Weights of a small GPT-style language model, trained from scratch on English Wikipedia: width 256, MLP 1024 GELU.
MLP neurons of a small language model. Each row is named by its layer, matrix (up: input weights) and neuron, and shows model dimensions 16-207. Each number is 500 + 40 x the weight over its row's rms, rounded and kept within 0 to 999. Numbers have three digits each.
After each neuron's rows, "fires after" lists the tokens most often just before its 100 highest values on Wikipedia text that the model never trained on. A number after a token or word is its count.

L8.up553:505483489552482499497501456462454518559509563478506545454445500457454467514526515479503544477544527551502550502461485519489527512509553512505477499542518554455498459504549516432498520534560502456480497463489466508563524485547532507437557402537503563507442465429523511520456556461534533563534531511490482577455516505516523539506575485530534530524579544495468489409541488546500442589521496513428526489495492492483494423486507573473475466497534428472447509485457529544469417542545486495553481467538494475546460471503494454538516475475458467509512527507518503548490519507529545517
fires after: " " 33, "," 7, " Great" 6, " of" 6, " |" 6, " −" 5

L4.up585:532497433570523535539473453432440530425516455519484512555467505464472512514481552460483543506544506457457479546507455519429444486523502506508547508532540534437563538500532467485507543435518512441490505564519449548540501392432483493527459535534536513546528535473506601502513425420581550579475456473416535462507515542494436470532470495466478462426521502497475593495491472493485512442469525426528531503450459508470508469584470437497515515462477530491566557437512538518534476512525494534441505455516476542478479456503469486532492473529453547488533527449567519509563514463502470536
fires after: "\n" 31, ")" 13, " P" 8, "," 8, " A" 5

L8.up80:501487479428508520484530475457455451523425473527511575507494478545508547522510465445515504419452520466384456494498475473534531589509494464532606540484510513547521481540555532555530528512503475509491524471412553389457447472503545430457454448531567578526462512509458542497508524528537510518552456549456482435558514485435497502541570580496533483448522458455534434514492529488539480455457469523488539478493536506476451590536474487500478474485459557511551512480541601484491486415489552548496509516494495485549540531566449487418480488503448510552474538499551489480434520546520534498
fires after: "." 43, " life" 6, ")" 4, "s" 4

L4.up839:456486555466440474434506467468556509548493470513424438485462499539562483513461581517557472513469484476464452474492533527483518525459411538493464468519483480487501512514436448508563462465444562432502479501419520569549530486495541481495484495412475459513460424508465551490552418513466462459500555556517508475498525494579474532543485507522475585568469484542531517465494498524507429433485569473433529500530470510500472516530491456465493534568488451582472487467469521468507540543488444513485496479487428488456534497474561508494495455525419430494523469526484449538488490443481426544
fires after: " " 56, " in" 6

L9.up69:492478430511502530504474563486546547397442476473494518511538515498486498566473551560404472479466524532479481471497510476499537445483535457527544491513445456481450577493481534542465529492473489436485548513524518473490546498474509455475513522479468545516506467496477494518460512563519537527459553486452484545504561505498457468559470515511601464471534456489462515560402509520495448485495493524540539469418482467349531513448412575475519440524498469492449476536511505459496551433472476495486521560493491515559512539476483504517486545519433530573537521484486509540456531516466471394
fires after: "2" 38, " " 33

L8.up377:520478528413503533489536497481499569531440494522519539527470499467549507538512502453508554543469511487451516557539537531470555523503437549426511550550431435504468477479563459526579491515390608410504502535514488427426578520521515479493536455497496475534515550512533529503555516512496526467520536448462433471536527470480433513538526464499554493451479537482496557486481488460512461475439452482473490502490529458452472508553429532514508442433535511525443521525551469507471603555534534568489497524501473474513376500475434468485538456475569543552468492492499445489479549487498488519
fires after: "." 43, "s" 15, " =" 11

L9.up570:478495539500468552465511517527464480459505548475506538451523462442526504503474491462493460516482495474466459445507564547532537478524478545404549473515432527439550545465478479508536520431479571560530507524403484491516477449498543466449394516468448455504523588531459462590470431560476573610516463470472509520451557541503569532535461603460545506469506539516487495517500462548491526471501528526487484515521495534461589410537538548474539495499512477469451579542529541602472478531502502516437496480479535507451436489527481567554509541438477465507494530510410549478443550536452556435
fires after: " " 45, "-" 6, " (" 6, "k" 5

L5.up546:506570409457420535541444495505454529527468523514546504412474465550571463447437459506523549483506511459497428521475458553484534476476572524484510502486536530454583514463535449459548520421515474479501470492432489485501516475494495550473498521520486616487486458469476411512467509545534461522476506512481553488603540511494532486506484550586522462509507460537516509552514524533540404521487591553455523572485550542525457451510524549532482513510499470495513482483492515485505523449542517510489529484486485444508507585502552510488541463445503542450489465514433558607491529419444469491
fires after: " " 46, " (" 12, "rus" 4, "-" 4

L9.up758:488531480481545417506506468482561471425466532473480470525499479456539479543546451472512509496479518543540590516551506518488595504497533591483511529520529476456513493519508585542454496468525517483543474457498505433417460546456542458431560529475495456548599566480451480526491512544491489502457512480474469572402517519455547595534475459502572533465470526482505480537515411506489489472514463513594490547513520539535478455481494568461485492476534414470516465513487509558488520477528470455509483475411558479563520503572472439542508523433513466525572476447471535501494551465494467443
fires after: " " 34, "," 15, " in" 13, " of" 9, "|" 6, " from" 4

L4.up717:512550453474534458463430503574490496485432501472563493494438520528531470510515484483453471427512551535462484606488513572543544490483499477462522447522496566499473543410477446514517469528505433534461535491472509506537537519514506511519545568528510529524458507474568482562546477506518450406603571508477488521559499583468509398486478568531460470541534456474539483544504424516463457513534486475504537467510527498506522541459518521515445545583520518511547472533484504484441518444533525491494494508531499551450518428575483486480534461442432450521483434587501474495454501494482476435
fires after: " U" 15, " c" 13, " Co" 10, " co" 10, " No" 7, " St" 6

L3.up17:514586439476448569525493513514448515492466517438444477527486532488482459476521478500428526518545490456508486487492509540503534586504514501433509479547481454497547526479499422506526538498487508464474517490464432500499552423527586530481588576496444540511501453473564571519447518477453508508527535503441483467503491433520513514483536522477518546518526529497541547477550459523471442408516494540540514471591511478540495428571520489450521486493516394430462478465520476527397438481522404517548561573482502497439453545539511477522528522510488504471551546549501420510475479531543500507
fires after: " p" 22, " C" 12, " Ca" 8, " P" 7, " Co" 6

L4.up316:417462495485528460567488453436502481518495444525498438498557489559502493571524479482483515505503538559540524517500429539486494484476481525509493415570516472502510495511436529525521447486505528534525582503527501544440479497536481519434518506443511455481496527560473562542430507497508472520591464523514504516492544419507498475482544471514519535438442480440500549499515486463491460501487493571571582466502501563569515476467535511552508532561554504479443466574502434547496470459557541500484497535510546439512468472396464523549465537470470546531488453509496433526458474496432488597
fires after: "." 25, "\n" 20, " of" 7, "-" 6, "==" 4, " (" 4

L8.up116:525478467474480542512458443464581506547572496570493488458527501616384541510533541491529539548462504464471487471494420435504503541560464469456526490554450547512490417531506539517504530501520477467592590455477509477511517522484491502516494495475521470454499450432440541452463534507502504497474516576554468496522499550550448533430535519471559511523455471577497578501498498508458535505480494500492486512418551521490469502461559515507495511516486522515506505416468464490469456531525446505512525518423572488557519433516527522592489510505410427532456549457487452528462584535531480493
fires after: " " 43, "1" 14, "." 10, " (" 6, "–" 4

L9.up197:452483390486546497540496474469491492452424459519467463470541539495518488576482488566525527476501433476611523521527503519434528506567520578529555490522492573497511554522520522430508494553446491443458499527527499440497468459440550503514488525513476526448522451496460483504538537524497488503516512483545527503547533500489431477534535527495509487496473571517502530448464511460475460534463483469531518532444549421510475593469542463482430490511484492507564462510413420513444521535516491477443481614473503526467499508434450516487530589465558492507497509535413454489450474460454399476
fires after: "1" 91, "9" 5

L4.up799:492490494532500482538489512466518534477468487525515482520470507574498518585482511510480593428495532517507527424508487516566459490517502572470547521530538517482499480485446506531570493495484529555523514493502485587521486479497488443539489526436480454480485503484462468534449512566415450516534492500528512499507509504604455511468416482518567476420546531549507564486502530474508478503560435577457482529500477561530548534507530505389413577532530455507497485517427543555518475530498554403547508521470527441477601437484449500552547504501553542520534522582528473428527503498514575578
fires after: "." 16, " the" 13, " of" 12, ":" 8, " An" 4, " and" 4

L9.up602:544556422481491555549536525500495458499480522566470453492485472510526461547443495484509451554498505491508485497460553469558454533434523479546463530548526510463489444498454454467545456461511559564548453433529529454498509543472500495536492495480497496487457592463524497560516438560539508541577526520446496459472521533453451525473536569480481532491554440519538576492516477548502500581530514578537586491538487443538559553470546526567525535459544489528485512514489473524486462478499550425514449543516556525443528552486490516495513420461474516445510392447540433537537474515454467503
fires after: "\n" 53, "," 7, " and" 7

L5.up169:516501531504486438535548507495542484478517548445511532505437582484409482418591604451501523532483511508524507540513469517462440541433537452532463554506511513484519492516425517462468508559509468488512499547541554418506531595468511501450490514489397481422464466500501462529489468548496510473503408538538495514485554539495516535513531457510494509513579528527427521410442451539487524417488476459506541425492448545454544442543489556553490492500439510547536522518542425506535469549602474558498501551526554498554506516576516557500602479538528523544482504460482415489541471474561461543
fires after: "9" 23, "8" 16, " due" 13, "5" 8, "7" 4

L9.up544:531443541542535465466481491537488483459522520427482495566550490500553528513528419517548505533482526471542543472484445506484478503495511523396487547536529430471537516480437539567499523510532526451474510461515512510473527524456482463525519507486484521511540499536513421542493506541516554525542497498493433554509492552458457459573436487480514523446523434506522475585553480557523564474465568462496593465495597496520524456531544508471465508442483497456539560560521474506523449528484394522494484566465542504494431515518415526496414516511539522547475440477516504470500448457476524485
fires after: " " 62, "s" 4, "-" 4

L3.up1021:533630393539470543420518517548522546505526441482509460433430506464442482454476531550481441515481520474490462532488534512520540470517537498485472519505482492509486476487418499476576502446509537551473492559415509559525476485552462485457538578451502496465508493529474541537548438557524526464527544445521479544559443516467471502498510460534497501471533510503555527512424542528530537502483508463439533498488506521532414496529508499508511491479492455499545511655428565462533477486492468551531481531479502539530509440499500484487571550488406484496490543580518507495422585461459486549
fires after: " " 92, "qu" 4

L9.up499:508456519551537476530542488468470488482542494447447564449562496464518569477513497531462471482533400442539511491514505548458503523572519559503523521532516507441538591441426524507504479496441509534513510539401475477522538555447516506489460551552482565592511522397394527523530488443481591449560522452433542516471509502469538552525483545476446547492541537537535489406492422568491477506485454479510572522503487530505551466464577475524502477454442496469495469518560524487507498546495529509513532468521486488452500464493551484487544513457490482545518553512509441479494426450498498496
fires after: " " 56, "," 4, "\n" 4

L4.up532:562433489511437480535580550518442516500493615497474474540541499484487456477495458582497492542508511514439515465431469504496460524480540475545489484566467490439443513497481515537465461487457426489512521537499518407485508532474552548488447405485492542566478528508465491551524488556448540512519486519547504475500464581485439481507398555516546467527474525547473575496532441441505524414488523492504490490439472488518460526525496465486538496528546464565570576490503477498508493443563492507441514560532468517562463498523395499498550522527514448479542548456514543518461468423469487498
fires after: "1" 27, " " 13, " at" 11, " J" 6, " Sa" 4, " Ja" 4

L5.up307:497459511530422527491532501500526406477442436473537434493532528607430442558490501459501430489443556537479522481476486510518486511539506515495503431507478472577501554527508510479492461492546475481509461563471534526503546509444456494498470480559471467563513438486488533518490471531502491452517492471458501485439538442527492571535561490506549575419501569491479499548507476455457493480437468481530555532483486459507432517535530560503548526520486558510452537511474566457477546414591442527527540470522486523574528501453468499543544528458574538483559489502518453546476570489494498540
fires after: "1" 21, "2" 14, "4" 7, "s" 6, "3" 6, "7" 6

L4.up475:492483450483497543495486514446495487546553490591444528478503555428575417544536512493500554556458431522476510379519438501532524518425517450443456529505514520517500580503443506531460551540495526479488586495457518559486548482475476520437476571459423473488552547457538508516525513480500482487489445480437581434495455506530510488495492576417462531530541482479517544506487475550494496508432433536470474449507435485501520501492478502429505513506505546484531538590587481504533475463494458434499506487507482482474480451562498514513532531433442526383524526477519523535428435494494531502
fires after: "," 58, " " 14, "\n" 7, ";" 5

L4.up287:501496467522561483476520508456489488515523521539498562464481485504464516469505481464496528507514507494439540482469478468475539521491536498540542522513520535453467472479436471483527397490496519548521468453529439549589469460481498487546442442568498577555463412504472494494504509497612508466553462471538439567424570514441462530500508540494523516487459438547480495528511538482473485524468513485464611580420518477484498461550432568551431477552515473594538455512499516476514492493458547502554510492459458518473609541493465527529513462502492466456564448520514512526465477457428576530
fires after: "0" 28, "\n" 15, " Votes" 13, " —" 8, " Goals" 5

L4.up735:545448465536529513458426491538470472530447521534512467540500502532584501505525524491500629492535443539565524577525431485450531506518454513520475450576508472436460442452483581481570493464549469551523560505445499455553452448523533440475476463500515531566450515470434525479518496441489554477523440522533477467494555539514519541462529565474569487539595490506466478476554512497495428493493419482490448397532468556474533445488510499476495442540455531458462473495489549531461541470517571482518520508539531491470493490494494569496539461494533489526511543457571515491513480444507486484
fires after: "'" 58, "\n" 12, " an" 5, " her" 4, "’" 4

L10.up980:491526508531559544485539440491580445521494486463527557545481484507528499543536489420534510530503454488487523479473579516570517487494580510507561500496475521511547470483503448550519496509491497456508493490499531516560524498462562479449431531520468480493446395498477486520476457510505473446434500435468544544419549540492487533511522420474524516504476558424477584525504414494560471453546484466493479532495467558511521445519469503488467530501509513555519409498481485452431459508456518495543457540563542513470475516534474559481395436448544564543500452481537518504448586518591577532
fires after: "0" 23, "," 23, " S" 6, "″" 5

L3.up128:529548505452430476486530496535507493544524503453487432537495457492516532540459489494456546540512565482492492563475506523579500477499495415549563534441548453492515541459523406491526544456504549455478466480492466451497443397546500513495531527470470421565518485512503502508505529490419448520497505431483377464501440476571489499475438464547448440527469448523465482572496469480528534473459486531559538514467568533538475441587507466468502484479531565542456477544534475462522538453510492448464473509566528569438495537474485447498488483485566493508556510502480482471510537479424481505
fires after: "s" 20, "ro" 11, " p" 7, " to" 5, " Po" 4, "to" 4

L4.up563:441468488498564582524547496529452498491464477524576464451570507496448490534489494503514434497380504354486480451480494567547507527527529446445507503533445434523541460484516519490468473392440527511553475473488572588453501558485512534436471532497507489459568537531473492494480507475436512443528482499513496480493491465556471516480440477486530553531517518416476519505548460494483536493460463440474540473436441488567578533488463473510475551509498432496488533526523466554472476490432519525520574508517506417503476522495498492543470512502498430560463499553486602501560434527532451518
fires after: " " 50, "-" 6, "." 4

L5.up22:457466471506556514509485522420456447510518476546488469512533500508567467477516528490433477466529576500478579535502531534524564436457584486531489524546550483495556479488440508510449486459514508534473387480488447485458524511535382530437492476465456491518567487515487455501549553499491521451495499521535476527521461537536473447466526478561558549558559501563491497434510433462540514484530538517535486498456492401522539467502520501474496502588557467466422494484541520437531471439476611550509551548504507476464529556464471470491531476528493452564528412443433516415509496459509463608
fires after: "-" 22, "'" 9, " sub" 9, " Sub" 6, " County" 5, "s" 4

L3.up28:507455492510575549522463518479509475471457436525524538487554557513492482509504536514491543492450530481618497459475522528489563491486468484432489515474513511497488527512481545450469424429450472483534497564428558536496445541487466494469439500465476506550566464471509508442487469542515479412592517522443550487432556461496496614563520500493438493498563505481428541540550541518429448463448473467500486462562451514519519507537496465472446519550446432496522469433508476546448544582539498480506517552528481413563506532533505483487502521510563486542453540494536524440456529530509502500
fires after: " " 40, "-" 8, " Bar" 6, " New" 4

L5.up393:491445502511510442486550506463506538438462578551537508467500457482526567526428580475510548516508485535456575420553547500478422479501484482485468463457508507508504492416517543470480519513442564486447539554507607518479470550491508494458485537458540486502475527533436407453495461492487536545450520439502478515589430510526542514498494501465542506450527596502478553525527510546396514526523455479453519578521511486515525541515474510547476495583473544487520427434499470515420467475444558494473463535497565442456473479478456552471523451513462556477496589498486595522474464445518510462
fires after: " one" 29, " The" 7, " W" 7, " two" 6, "One" 5

L3.up186:476501546424531569456515507442539487560507477536469465524446518509504517531492512452534492575478513472488486568456500520508543500499515525473481547481487497528504512492496497501459485535467500547485414523545506452543411541482462449423507538425541569514472450466600427544512467507470538437588471495489491522481459488522400548508550515449495496415465530508506513468533507468428523465461514478433494498444403551494490492482508530432582568476477428531473535486499499501492489445534493508531436544497558479505534497489504517558480434463545522544430470484474477541517435461472517520
fires after: "-" 28, " " 22, " in" 11, " on" 8, " (" 5

L8.up483:543557543489502516481511583448465515555479486485527477495499512437424530454538473476536521541475442518511524444514480534503480463415581481473551547576507566459490466523466499537515461508540473505550549468470518567524551539541442494481504507559463504485470468515543517534539493448525495504500494539519490506503478525472542530539459546480471527442457559542388525497547520497513477484536479468447467472506499552477510504499524470460513507538459509487305488455482501601450392504595517529557517528538467490423524483469441510525528562498499439462502578482503605452499578487463514493
fires after: " the" 20, " and" 12, " of" 9, " is" 5, " was" 5

L4.up298:457492549483505499508446514577529439462505504501487512462480493444515537470521514482417468484530496458472469470470555443469480473477471547484482440508498473505501567445472429415548398484466515548494491478504451590563477506420496511502463506553520571470498471508422549574492531532499500570514452519505476534592518533508423481520480491430544510436522453523550516416454492513548481532488472537523462512556526442449496492483462461491432545544502487513438433488460583539441491471468509501548507529518519435429466490540450537511510456470534472464468443471504454526457491475483543448
fires after: "," 27, ":" 23, "\n" 16, "0" 5

L8.up141:465500508491494565496574441433567447482511452441474508401556541506503511480566472583565534539525474558461457462524460485442481566555504441443445533484494458458556535447494533498481497500455446419489480529501573502495536491550457486509586495553534472424397563526459505548505518519508418452513467492517500424513531424486517459455506530538486504502541541479516488502525497479481438570549483452524478562472488462438528529443512455467467501486484461528564527503481495513500479529458500540486566534514528458528459494453568476514528513523471471439466542534455492489459512433493502526
fires after: " " 55, " |" 6

L3.up263:549538511500439532449479475471503446542542457557531491492500459522478435493543525487442448548469542537538509498462459546573533512506457518437527566433519438498511566472477419533464577419505509496495568498509496511560502455472528498469456568450498442550486557509506505507477492469595449496510493545490478424535509497508459485488446525570570568469613552412552483518486488501484469470532420464491538462500478516507418533587477502491501567420395524464512491547523479487482466462503446488539511494504508543471550460529530499548506446500548547485505521510453516519465476469434459523
fires after: " P" 14, " S" 11, " p" 11, " T" 9, "S" 5

L3.up982:516442489472510522474540506510501590541483468483531476530524558517520521527484514524504468515472472527435554453534471511501502503501466472492506555489496476475541501469509553467450476505522520453492473493475480474539530544453455470498509492472515567515533465482523479532450464489474500500607592546419515539457573450490518458512480583551576495481477515509516472541591447521482435480455559583479518513482528542465518511462471474532509448515510527564615531474522533455548528471525533519532506513558457595324541464508514487551401529490501534478509519484524500654486506492543509560
fires after: "S" 23, " U" 20, " No" 12, " Al" 6, " |" 5

L3.up819:445493541439519496490504482463438485431483471514490464569487537504506473505524483480512508503460500499561540445463473469507523503458488515539525481496450513543459426541465563476462436534429503478608530585545451481523584469491444480459516443489494553529479415509428556554449548488553459464488557505561539490442423477460599568445457505513557437443511511512503563528472467485507560554528498525511493561496543486488589549440503453443493459488522531535493458522462501577508588492554449487455507506474484549413467588476520523519530463451452470555580467500489514497452435488493506481
fires after: "1" 67, "g" 8

L3.up466:471459482412519495482541427496505406562563526469471479490501522486454429549546546450483553538508480470459488425435401487502489452509519544503491395567500523483542532460449464570528511463520486456507500453592536462568557429525504512501556564520572493503467535543450505525487567556482515513568531524474583525533524525501509491456473554525508500557482487478521502505565434551506519564564512515493460462508467443496540471527503545476508472505476505536446513478493500514409472537466551569512505565487485549530507478578500492474515479487602501536534521545524507580464499546501470498
fires after: " Bo" 19, "bo" 10, "ro" 9, " Co" 8, " Ro" 8, " Mo" 5

L3.up930:492517499513441544525470503496515542509496461491502541500482543570505472511519496436470554462520439468484511481573504456457615506465540508551471465565474450492480502499556501571525425545490491490540557531531535519478459480479539500560525518567537477473541448609441536537477474500506532474520457597494562463508485507537485455460470493445513493438491549505478557483457472537499548468515450476524509430561501482462511503454456464428478495481504498577468472520464570553568530594473569513468525526512390516459534448521488571462433422461500507473484638483573453514492457481477455440
fires after: "," 24, "0" 11, " De" 8, " The" 7, " or" 5

L8.up967:519465538438466499486509516485585511499503483510514451434451473512508572502495579517504514503508468497467541547481501484519526571489423478465504601533500502529428557468517466492513405496465498472469511451487483498464512506489490546535532532509435537510536497524518509469485514528490487502506456545480499473526516543512454621478510482544539477484538504533457502556539563532484519507477462471464501472484529490524435471473540537481484495486514477514438530534577483512513583473411462511500514564452495570447499466539528487479466450454414506586525495516571489481395566500556529392
fires after: " " 51, "l" 5

L4.up194:546435468451517501485498557458545449526394432573434452539491559454457578451463469476538535542471456491460510449505558488558476521513523496510483507506476529558508470570491492456500464511490510433437493519417469456521510544483532471491415463465533481520524566549467521491434437526503579512531500513446485485517507489504485481538461494592482500541568462525477554505483529541518464457469503502507499473459502539517522530542505424486461433484454537482460519561466574489488482430495501516426564488481554461427492522474422518559487552538472520433540444475549558491562470479483443453
fires after: "-" 31, " a" 11, "'" 6, " " 5, " T" 4, "s" 4

L5.up276:559531441476515530532542514554452504538473515531460474542521514484473535550497547510547476451494482566495528532526503504461490491466499468477442504540538540509542496515469497481504568442458532453566419465512518404527441494529514447414548542507496429527552548459469462538522472454494458494477474499556525448534476546422500394481506505530514462503500474485527588542389527515483525485462499590512501532545576485478516476491608509497518447546402447526469529528541522517503471446567481457472463510440554507434489477461445554538548555514528470533486466514491427485400500467475535572
fires after: " =" 24, "." 22, "s" 8, "}" 4

L3.up477:515580478503501529557571506510453472458591578481470573471502569528548499514487519540495446570479414531495512520491482499502509477528497471576463539535531403499550542510450473528463458495523517528516579496524523571503492547604487522568562477499472479519528506529529610559475501555483492516523505502505461515499448578515537509599476450480547516494538460462545466576515548517475428506568467532510525484434525438484521486478534469466454524572489491554477568479522579506437493544497501558543536589497487543484512498557530464450431544441445444491486508467479518486464530539506535562
fires after: " de" 13, " ex" 10, " the" 10, " Ex" 9, "cu" 6, "ex" 5

L3.up295:492521413350474484517404463576492494455469456506512538579515510541510503535530500484497494516463498539499541495440437461483495509549454498513496473563498517541584496553526521578558491432486451534504485480468448493549547548523480460484563495483489499505480556511510542467475470528516521537416554521501529460499506556497553509476526456419582499513559570465459450518465423517479511467572455516444429558548502486516547477444492487507559488515534424445503438444452482512552522505533508531503483410498604504523518561480510542492483465482510580493516498467540495494405467409546487453
fires after: "1" 46, " Fi" 4

L3.up298:484509580578452563451437541482441417644465485574422469466472482468502462569489526468456525491458586502505531507480535564473516544465473480411489511465520500432489492596509527468469490461563505473432487424507500449523540496519473502444512482405503470511440469487528529504506522412491530517429491535440523458495504538494553521482572445528505467542500597509504524443470461493507488511465500448576485456516502500528477495525492501568546529555480551520500511507472478481447539509513461520557495514506519544461487472440525525584496535504511532530493524482424488482549518464479425441
fires after: "S" 27, "1" 11, "C" 8, "In" 8, " Con" 7, "s" 7

L8.up915:520490470479500541560453483459463455518546552519515523523556440482471496468530463582505556459549533475448482510506502485522536529523433507521524557514442473491501469466520425475515448511485504454497476478559453388537450489451458452379499547491575406525479499510421519467569531499547464528478527524517493514445526593519454489560508431522538555473504537444429520526526503496480557422507448475508591509492539513491495498568546538566442501498544515505439489555483548505541547486545513464523529533520491508529563470534434465547591521499510534563514473426476516504464470477518539484
fires after: "." 92

L10.up244:525510582508499503484481455497479495502571503509518442537456516475469537509505475443469538467467424538472481489457511520449464478575508475535462594530556560512570463441547476544499559462569439483540454500521524449504446576476501543491486467508567510496491533498447490522495488513525509487546425484555519499514479493546430492502632535532579506529508554478489478442473471462428492425488466423506507484409483474458578493501520567457521481505488509538552477520534500471552554530493532543561558508546445504527393435488442475465457566477456483448492510458516478540509517501427539479
fires after: " " 53, "." 9, "," 6, "2" 6, "4" 5

L3.up196:540444473542503441521525607521443443488484490489477469555453491451428463528571495523423499473529510447446495551470548517438524513492494536446495528523512550579502536570479441482491556488479555533518560486520564482460473450522491498481458554545490399435509507545636443489517470508500609549472500524457485522527470534486493439442417447546501447555553486524533591525458543537506543480477472446484528480542531453454465483529505553495424458506541512463554574502541541449559516450568465477520464522580510501535528458474430550495521487490550523522513521531475465445468503547529471497
fires after: "s" 29, " S" 9, " Ha" 8, " H" 8, " He" 7, " St" 6

L3.up200:481476501445558502483505426471438455510426452504484489488487547512513509500525502445474481461502464474449514502542485530512510479511517474469417525476493541452495494477496532467457500415497420450521434536501482455510459511565438460480507518576534511525485502532498495489457448504525479483470542427437539519517490476476486522500563513540476563540536507528520535467524471545393521510498505510417532466461462517519483517539465401455503527489525428460532507413543525452551465483437462530549526510415563394538513524518569481481505504604578545488484489470511512532564468496516422538
fires after: " " 39, "-" 20, " (" 5, " on" 4

L5.up996:513474472536509537528513446519560481429426488566500474547538508522518388512538534490488404500516508491530480480489483532524454538478502477515583518530527459487536427494540483459454540487590494506568513515499486452473543479455544459456456511492551455487545450533544548467488472499493499538528452488550439522481453508472459477509487557515514470515456553508527496554532486473497508564457468474533597439505478476590456439451511494502449383440469479485560521547475476488470517493601469515453507533436568515474495453436507445610569509530536519508469527532581419489542506471460546519
fires after: " |" 37, "R" 5, "1" 5, "F" 4, "6" 4, "7" 4

L3.up505:515521459452529464494460499508479451436494428532443516405453531447458491521523437497519532452483514449439444469469496467553475534481490485455465535450491518464594519462447513462502510495458546544545491481523531570456506482575522526469491538524500585456476458511518455506551484482502523453513494492480588502468517537545435588512578547507488441504532460434445529530464496545505507487545512490485513530502515586505454483453541476478541488529489482502525514507472464573550565578462595494522516593448511469509511472518504540449493526577474459461482589481469576515506502480532556462
fires after: " " 52, " Car" 4

L3.up826:481484576517496490453466558504496541557505505483517440494457505553514468439535480508424560529493485476518471478558479477529515447511574505522484491554593478553520462507474466520564430512521540485482527480489519400589519464485613464460494460524505475484490493506505507535532493531494523439496420517530483577488506551504417469446498474450464532521555466527458557493507474530526508457534436423468507481507548510465481509497513547417497457582477501482414493503460502528442520522458583441472532583455546479434517504602483512454505440438556479499500513482520433453440501447522488472
fires after: "," 41, "0" 27, "5" 5, "6" 5, " Ser" 4

L4.up847:528489461501458448453484542541538475538456470570428499494492491573538518471518445438548443489498455545551448477510430495448574447443510447469535553532474468483439452493463466415498579560438584495444521427540556469508483490534531523481521478507529461621465485452497560523487481489536499472480521463460477503457528547472481477518532475524543495469584485556476514497523488485473423591511503435502477513463531534506452524549483506505493517483492528519574480532463566512453424462430470497478516535538524477509496517465507552432546514608538450541466435546500533476463498559504503510
fires after: " " 59, "-" 7, " A" 4

L9.up777:529494552507453560481476489486607481589495507469477505568499456418561521518477453472504487495510463482513469539613517504479489523486503517546485481479568450447492434496528544515462476516495462492522556488494519476470574526449504498445507485457464512559423531586550440515413474511446546432498509515540488394469484513495517542550544521513553528486534465512536495539474497528464474459454532465462407388448531563464558548534518502497468545520489496524483440447538522430544520489506469529418526521560507469518428530477533481520519511473443484505459530513451486551410541442526483522
fires after: " " 43, "4" 8, "5" 6, "1" 6

L3.up458:562523534500448521435487550548484471413526527517524551512511485539518493496464488548508536528524457431485426505482489428475421517492479476556441558485493427519448460447472522448444574503487447484436525467565507403526518467512482483465489463476520511483409483498501450469452457579533626489495540494489537472416468551521533502576448526520545563495467452514463497532419520525587496546557462468483506520520499576514583503474411467442477532579515436508505502461514496499527480540532485425546480490499428577489554518579437460553406498500501503497502508450513466468507511505502496510
fires after: " J" 14, " Wi" 12, " mi" 9, " Fe" 7, " Ka" 6, " Ja" 5

L9.up142:517510527466511556505501554474521487461520505545508491480510434469581495527453454509466484469506496460492407513487574503527554450459456493423541519570502504431479545484479499470456530510487479552446491530502500436437514578532523524426515437556508491543443469500488449546441529543512489470497433498520421473539508477487514490482503475515516452448553550507493449532523537525440467550509562497517443480480499559483486467556451466482489521478441510485480493494543453450551492465546516526465482529495465466531540430482518528511525518500455469540423466459526544583449475472547492546
fires after: "==" 24, "===" 21, "-" 5, " re" 5, " " 4, " and" 4

L4.up817:476527526453541591506545427593529483550416454442448490422473549538473482449457438506454529526523560511493538517482517514504436507510524473508456516486529534449536453491469518580447518475488560488507566471527451495469542434537455514425445564526447517445472552471537481568450474464527523541462498526490501429531544511564451496521602452544478561465546505521554472509466511586503459455535536452492487490494532489509512488557491485523516475536535481523512499496549504549501504496493478481553489518579575542469471532554425550518464561546521553462487449559532464505430504478485489460
fires after: " " 32, " G" 6, "C" 5, "O" 5, "S" 5, " E" 4

L10.up199:553498508492559493520507506646438490505510511463420479514490472496483511533493475418508515540531518456550496479489499515498511501558510492500507438529409509490510504474474526505516490512505550432495546433437534509554513457461478440472506491533552427560451504514525518520540511499489494540482561492442468474523501482447385444577437547418566515520517456488433475500507502565521446450431444456578496520467530567479543464467431535473541522513543442440511502554527463509494479515468527449507519535516514496464565500446494518508460477522521449482545385536512603544489536472444534488
fires after: " " 53, " \\" 4, " to" 4